Weights of a small transformer language model: 15.2M parameters, 312M tokens.
MLP neurons of a small language model. Each row is named by its layer, matrix (down: output weights) and neuron, and shows model dimensions 0-127. Each number is 128 + 32 x the weight over its row's rms, rounded and kept within 0 to 255. Numbers have three digits each.
After each neuron's rows is what it responds to, as a language model described it from the Wikipedia text at the highest values.

L6.down262:181094143150156161107132123116119119132102152133135168139124111159142177120130142121079080148105170169104104218168121127157155100185149143082059114125090131114138118153091121091068152132158148177150143208104190102148127151121088088179070143125106144144178154113143162154139070170136124117132123104076096143150071096152081147106164149038168086105103142230154104179077108108166128074112
Auxiliary or adverb before main verb

L6.down250:078108149151127114061165097123165111143057083184087130150106161094170185125160129119126127051139124168122070115116184167110131125101128125151089093104126127081057136154138156164109195140128136083127136141094104153075144109171167163173124134072188143137105122084139111113163124143110152117176122074091124178106151162132183129132077104107157188184135162123155113148150121106112104077174
Nationality and state adjectives

L2.down254:096118133156150179122057115139091115119122115102138111145128179159136147114140181037099130173180117141152099133170124178156088104100090165147120098183114090149138095098159132137113128066106199159184084124122096146122144105180143140146165121114073160182157199174183100114111171188111142149144124108094140117150143119110127134132150078139121207144103100135149177115163120168110147130132
Field or label nouns

L8.down238:135134148079102114112123132161095146164170138132120155058121129126146139133119105135169183115148083110172110087124129083096131122181138058105058161118082187159074119096156154162135153171094121155051165170069133098153081071086116112148105098168125134127117068122131181159170132128091109116068130122088144125116186131101122084066149094131091141095178130147143110120100113166152202143132
Word-initial subword fragments

L6.down282:120087149102094126138152147214138082161134178082151102103154126097151153183131138176156159133143108169128075137155095184123124117091163137103066236110085113161100120136139107095093178162092140168101110118141105141101121134137149123154131114153077125106187123164118132096151071122173060096148125139130092136115133106133164103114087175170081123093112136213138088107118092176116063132088
Ordinal and rank words

L6.down246:228168099131131164091127172151131144145077112122105101177092154102107156109164089124180120209097065070136118095134080139112155093066087155165056110075103160112124087124161057116171171137100116116152176148117128122119138109157120193132203140043108103093098149121121143163159109156126151175112114150151130143166129229096069152130190101128109129148071134141162128163143142122183070158054
Sentence-opening time prepositions

L6.down712:154105061126114113136144142108085138163145125080124159145123041199124139166089128120121133138071138140137125089203113113147091112148125136169128131131105149145106077096174125069133137096100155160113140138099113098160113113090122123172113120148122137139111079116116122142168063097101126148066149091166093105095151144133122092092128145143130114131125136148130095095141102117118152124173
Digit zero in numbers

L2.down696:203082138092075170122099128125151149165150109106120128147083066177044143124180083146098117099184068168174149128174136092117091119157091150072086156145201102065098138146141156096140114063100133125124066122222100178143114099171091099177121109138114035104145157166122099102128148073133127086072115076139144117142140148111164108132126173141180111111100160121143107106141131121121143110129
Word-initial stem fragments

L2.down52:153136108151139148152112130120114119133167083103166084172133111192164128149137126167113093156125125110157115096119090125111110175117154131053177087181129129110171051117145120164134149074116128133107167161122162144160142122149112151112189089143104137171098168124156054079099115053138102113129082111176119126095126182110124117090088211127061139104141099090134135130128134141141168095135
Time-unit nouns

L2.down297:226115147136102105112114115128114131150159086119066081079127133156159096086051147121120127116145103151116147130097175078148095175107110104140129087117175093174116107125149089188149153096136168133115128106186156092161168078071091101130101121106097124125169187060159118077111183151143121147166105108136163087147104116088081130108100149119224107097130162152160096094105170176154061137133
Nationality adjectives, name pieces

L2.down298:107186119161134088104127138132193165111119186162117157091142099177121104089162120200057132167114123127132145155121140088107116086145218152104010066096143185086064105134174105139140183121130054156082118131136170099155169140155122178148134100151107129116151139160142144142128078133134145126118111096130150123150155148115060110174173178100117142173113091134109078128154108140173150145145
CJK name characters

L8.down596:063052100115171183116056169125123080127202127122096178122127133067188137131107102185128088104185118126088109111119083094105174133089144191123150102171158133133131089130043081143137205151080177204132151112055121115093139154148144149141183103108137090099132130115133171064106124122171132154117141167116176109155058093121131166108114158122099086161134076102123100162114114178124135077178
Main verb after subject

L8.down568:085140128098100135098089094137098134143126106107173110128147144158148197157127123153148147057171158127123119157120176148107109108117100127053148104112117113155197116127140117135226116095127060107125106098161140181125077115070106181096121095052137141206132170143115048089157102129153107127138123114164104170185127114122139125163147128052076131216080130087134167098107114129120148114131
Mid-word fragment tokens

L8.down469:175139113132135090186133171163181116164113130164143170162172094088166107138182041108119163097133157140164132126175042124148122168118108126108102127181156134059094130191137102120070072189027155099129134091120154125090070136116132120168134103199141114102106118088120161162138111134185092113132123109122119129135134095132080133052144154125164166137144110155115166059085130134081129178078
Mid-word fragment tokens

L8.down654:156110131127105108101106127167095128164151135164139098120146081081152139101191126143128166109144067106139130072186076133166120129123149065096099119158080161100154113128122125148143145149116151122114103195095124128116061120147085086138119127066119123085078171141131113104133150124124134192109100127134169126109097140168055142138139133140110133137132122097124137113088171192181163122182
Time/place preposition setup

L6.down50:125141110145098075117063114112125169105088145092099153150144142159113147158098084180117117137127135077107123104122104191143120117129202137159187138182116196149085106199126146077088164118128071118107107119103197058059105093133124155136064113119090181080124084160124143143092123114131101128094104161118145160157143144142135130098139163029160068204101137080109089126152128138096103130111
Mid-word fragments, coordinate gaps

L2.down100:146148159133133129095126175139137135116146084111114050128159147104109185133089144155088075145186137111091128055164177089084136123085136116059137141202092108123071094118113153096130147166151132082102139149088142151163170116090133195120146117133160202120105154137120164098094126108105128115095177063097058162134159124164092146120121133146129188114090101206122127080100131149080153114161
Word-opening subword fragments

L8.down690:140083109158181103107131151132129138133138142059101152122102138107100120097107091128081171137080170142141082167139135146169160157103133148117142127134095120132115112082134142100072162089165148151136072091084067133152061148126131148161150118193122120089148055153137077152121112130097157148138119104129125081104175091114119139113170063141097089120122173118127159148190087152123119174122
Table zeros, post-subject words

L8.down625:131100216099105114140076102151154147115149132171146152139136147141126106158122159064156121166191114124114173070164130065122126188135085079098083141167181213112090107144214145143096134136143116147103109159144138179079096089119110106122069147092133068191151115110167196081151112111116145087180109159099085064140163122122126094156175098133128155122171168152079170147153102100151132138104
Month names after prepositions

L2.down381:079125127099173097142150146201157160128098097173128106102097145107166096117227116069120101091140118205116161133129117083103136110053196112121127174131106107120077143113186173127131149116150128147107146074177113150138087101159114153159114070112123158053139088185161135175164083087163133189092116151097163131125154152147107078075147104092078133146081129192167159116142140073162075123122
Word-initial subword fragments

L6.down303:100178175084213121072104090077079110136133143118096137102132103135084123125141185113131113121171119127141140077123134166052096130098180129144108114128093109120113104088150135086123121085086173182112099131129130147126119174175134114205144104197151096103154122107104115138146148182062127101128106144146138136158117126153105124127157184134140143121117158123151104155122079105121118196077
Time-period nouns

L6.down61:153105075140117161133074121170140122183089113154117164143138094186081157142043118102152113066137133129155132126118119073138154137203146099157140152071164152056113155112102158141149123174150095132135142102126125174133139169106107084180170139164118115139139095178165181071157092136128121120130145131117096123046110159116144153063169170120172143076120141187194089080034094131125114099096
Compound and directional modifiers

L8.down158:117128112094145149143138164131155112127154179112123089123115114195082132165190136138105123143122118153085160104194154079146124129165154168121129113107081108176116133172178134088120165135125145128115167079135122129132137070035105137139144148127091076140136127233141121185132110172127089083134140153131138149166134129152104082141073136104150179138106146079148109106134130160098195116183
Fragments and markup tokens

L8.down358:139104140079109134128091124150151165130166130148102088127145140103119138098088144162113129093114085091089128118121050032151154052114129115145154144135097169107138113081119117086142109139189152158159122107130157116138151113186096140151110111140113166166210091110179175141154141104158164125136131172167147082063150175140135154099115076134152203128115119131151163177126133092169130135154
Opening fragment of split word

L2.down568:127097139123181037182132136076192122150130107089123154114122127135104103125072064003089097112114126144114107147206155116161162172131121105104113137174092099141172146134125124126154131160132136147051111150154080183139145135111070074122121118138169134110113107143113099116104127106165135134161097153076131113159146119101155125166118180130145087121161148222098139129121132140074189107115
Clause main-verb slot

L2.down376:105111152118176119074136103101121134132133127143154117131109137148145164097122173090162152219140160144095146092152123121131140145144115072115154164128201165126109132113105082131116105107124113153082110125141132080164106088121176192149127101145102138112158155111133086087077143152158046148135127148186129073134147153179139101158193180148140066092078138132184091125081113113109078138160
Direction and name-start words

L2.down141:133124116112083125136112128191138064092149110132121087125102087139116117192156150178190099113132123126172142132144124120167141131204109119127166076124145088139161142101111122145137083101125128086133125052115059113160110143144129091139108156079062137164180047085167167181146105123142196114163124125172110159107153146091104140154129125113156143096174105076059094140163111127097143099135
Zero digits, word-initial pieces

L2.down484:137147109161161106111122106157148105096185131131164137140091074144067150110109101140114149094127045152149090150144096155115170062087118107098133171106169116114131101105099105162110148095138109105151129077102140160142104177175137129064122108151166132144127175052109145131044136139100164093150141094053102118140144093136144137094171219101099075141126174216103122171151136192141141121137
Abstract compound head nouns

L2.down405:136115098124181125103134150117094144134096155149167084159050164130126146089048092087131124135145165110208130106096152140177126103130138092126197161098068128132116119086135090114141193091176132197166134181127200128126156162157114153086160158132167143179082123093078053103168161100114133127120108112116115113106120147139139114127069122110114124153139170129165092141118122144133083058122
Word-initial fragment pieces

L6.down27:156153144115096164106116108084135152110137133146143155072092217122087154149106137086161104130194173126177125102139147110136100122118136095075113119116071166094083082106111157135123144138127112112123131189155120153173142146102040068169141160158133145147151083109115060123135130165085155096093109130155102142169110125141063130125179064145107155127126172206129117158164098111137088098115
Event nouns and time adverbs

L6.down670:139136181155108096133058099120121143141166089127144123147127170064174118224170171138154111146113117145107174152129067083112031096188107134176142129116118172167161068109117191122117109154114140141153088126118095093107082172169135178072144109100138101112165118184157098131050141128107131145095101119195150086097141139112114128067106063137163174135107141126131164105144170095116117168121
Naming words and word-pieces

L8.down103:128201123190174096157167192161127145149106129122164149092116135129106113110158092134158119031148087131092042155154118127061140157135119119147192152218093070144164116130155129056083127110116116122153137069068134123118115114102154131163130181110164069110134079116131152107134093152125089149127146160139145157180112058130084172098185134105180129130093097152112116095091060143112108128124
Infinitive/modal and word-start pieces